Weights of a small transformer language model.
Size: 11 layers, width 224, 4 heads of 64 (2 for keys and values), MLP 448 SwiGLU, vocabulary 6224, 6.62M parameters.
MLP neurons of a small language model. Each row is named by its layer, matrix (down: output weights) and neuron, and shows model dimensions 0-223. Each number is 500 + 40 x the weight over its row's rms, rounded and kept within 0 to 999. Numbers have three digits each. A neuron's up and down rows have the sign that makes its largest values positive.
After each neuron's rows, "fires before" lists the tokens most often just after its 100 highest values on Wikipedia text that the model never trained on.

L5.down422:488432536570461482505493559577506470475553524521508465484438418466534486589445429504479494498481511462455462434482491483478544491499470516527444499538483493506503475458575521507450539517535509511542456493548450474537511516558498471545442460523498485411455541529544526489463481481532484506502560450537441453539476502545576504493512483523480530520441491539446477451438563467499499537538518504507511536549533486433526521542489510447563512480454433504452498420478508449542515602457542450497420508480444499598526466515509480488484507440505529468571474525509511422529521493407551452523436507533506466486490479513556466496488585566465447539483558465521427463554552535519392450490
fires before: ":", " of", " |", ","

L2.down329:437499510418532545532454486499487595438523538512489512514547561510449502449490486533492509505486505465455499518537472533456414471483483445522397514545506485501481455547453509479484497429468461479540524515487536515535452491557492489519497557536565445501494466505479492445518423545536406552490538504509592494528557474527549553434459531483547476478569504405495538479510508450464544545423456474412491434512514556436471530538497507522494503561494506527463439491570439482484551471511507490562418499481522518418491501439485456507519509530459521535544528493481477509523466499486442464531534503519421466541493556425437427472546521465455506573504484431549512436477536535590506489488
fires before: "|", "is", " by", "pt", "ing"

L2.down388:488480487527498475554494463541495478513486499519450504508480520482509453488467494490487553474426566471514509494516498529461526530572532481502527453416561539432453494484500471590566497504487513453404527519478454489478516538524480546447490477473457536535527497473531495526559513538512451506503488500525458574566483451517518520506505520504624475449474451485527512520542591473555503486558505455524468451443536473490468451526495591517487482500458471496500418503511480478498417528496498470563453622461591424488531461430455468452467531444443489499590490551504551469457511527526505483405493575568498451541512454547574510541456499546502516529487496558491559477593454446529479532499
fires before: " States", " Arab", " Kingdom"

L4.down215:420489538500454536442519456459495548421456492574504481558532570498547508530504507487545560536559496452501457461468469461473499523482530498490589518546480463528526464543510555420484511482479556515581468564517515470479565478478505477474518558504504498503552501574476452614541435538451510553466444530450536546545515475478549440534486444501507388479523429429449494498452478488455492462511512501508503465501402479544527532593536452477565433485539503522500481552541456411478506460502490532535530497499512555441470505458476498533506491458450445536536556439538484512442430531473513558474530502543424484530494470505456563503500478481525522484531514520475499469505599542530544511483
fires before: "==\n", " life", " and", " ==\n"

L2.down311:585484464578455456491517498506488500558463439519473399425537502505536538521511524443479561495496506522528436498524503496555526450465471524423466451468541469509534488564578570534543455481524504499577450493471430478505495416466401521541547485486506457463471543446500488539547491553500530478459486481513524532525456419442507460519452507457532497465480433514535509505520429508471523430519534470508570493503563433457468534509493503491583457553538520504489398559464442470518484548553485538451491573479465450516461512503509539479469459463434475475491464524513496534512613442494477456502483536480517496516539472535461490475478533498476492562550468500444504591563469503492485492598
fires before: " States", " Arab", " Kingdom", "."

L4.down9:430519558515499472538484558439468543447555496447581489556480490506536524597460502446485511464505537456499551498506468547499457536460505508527513532480495542471496434484477526487485520540398494519470473521526467555589495494503484372537534548464499498521466539550466563437541475522490453517443480465491547488503482512541448499459516440506493501490448529564487509490530497587541455540548483456538495451497510485416474438509549442466455577517492560497510477442470433540533560452425536457516518455495542463458471534523460516539507397547524527457484567527479496464497623487527455507497484542545510482516492471436574501554463423480507556473482578477480475512499462523453539495510
fires before: "ai", "ing", "en"

L4.down429:561479561566425541472486435588549518411492435518523526526499521518507501499528516456476472551516547495494466522439488454466476474463469473448515542508458495506531436510538504563437462460547517570527487539425492541454424467505510494488446485605490521484588527509456541521567487541496479495514499504522484537552502574555545435512478577485490486475435520513566496485550445493464575502496497428521426511427512502487443554570485498534560490519529523479431447509533478430522504479513516480486519572460486522437458493442506513472567445468512503533509559564536528459544481565514555462562493486517522505502535485519425501529455474432485478545516453476467468385452501520544456459499
fires before: " |", ")", ":", ",", "\n", ";"

L3.down400:464462477486551483492494519547446429459466450491496555445555539568420514507542526544543570544499487517468421499455438468474543480537461549513514475477505497502495450481489404518497502480526551399456480432468508569521482509542537565498496452472597483528452453472436464489506517543528481485478488495502478587527510459500502593512508465464580534482568501491531518436541457433450586537460497565493523463484531480436507494499430448526529465552483521516510529534440454542501455527443529498459506538566455576524481490464538480450505521547432535536487553514505569528537555518469605464504545502555481498567478534490421493569569479469499497496463485531485552521483493506529495477456
fires before: "'s"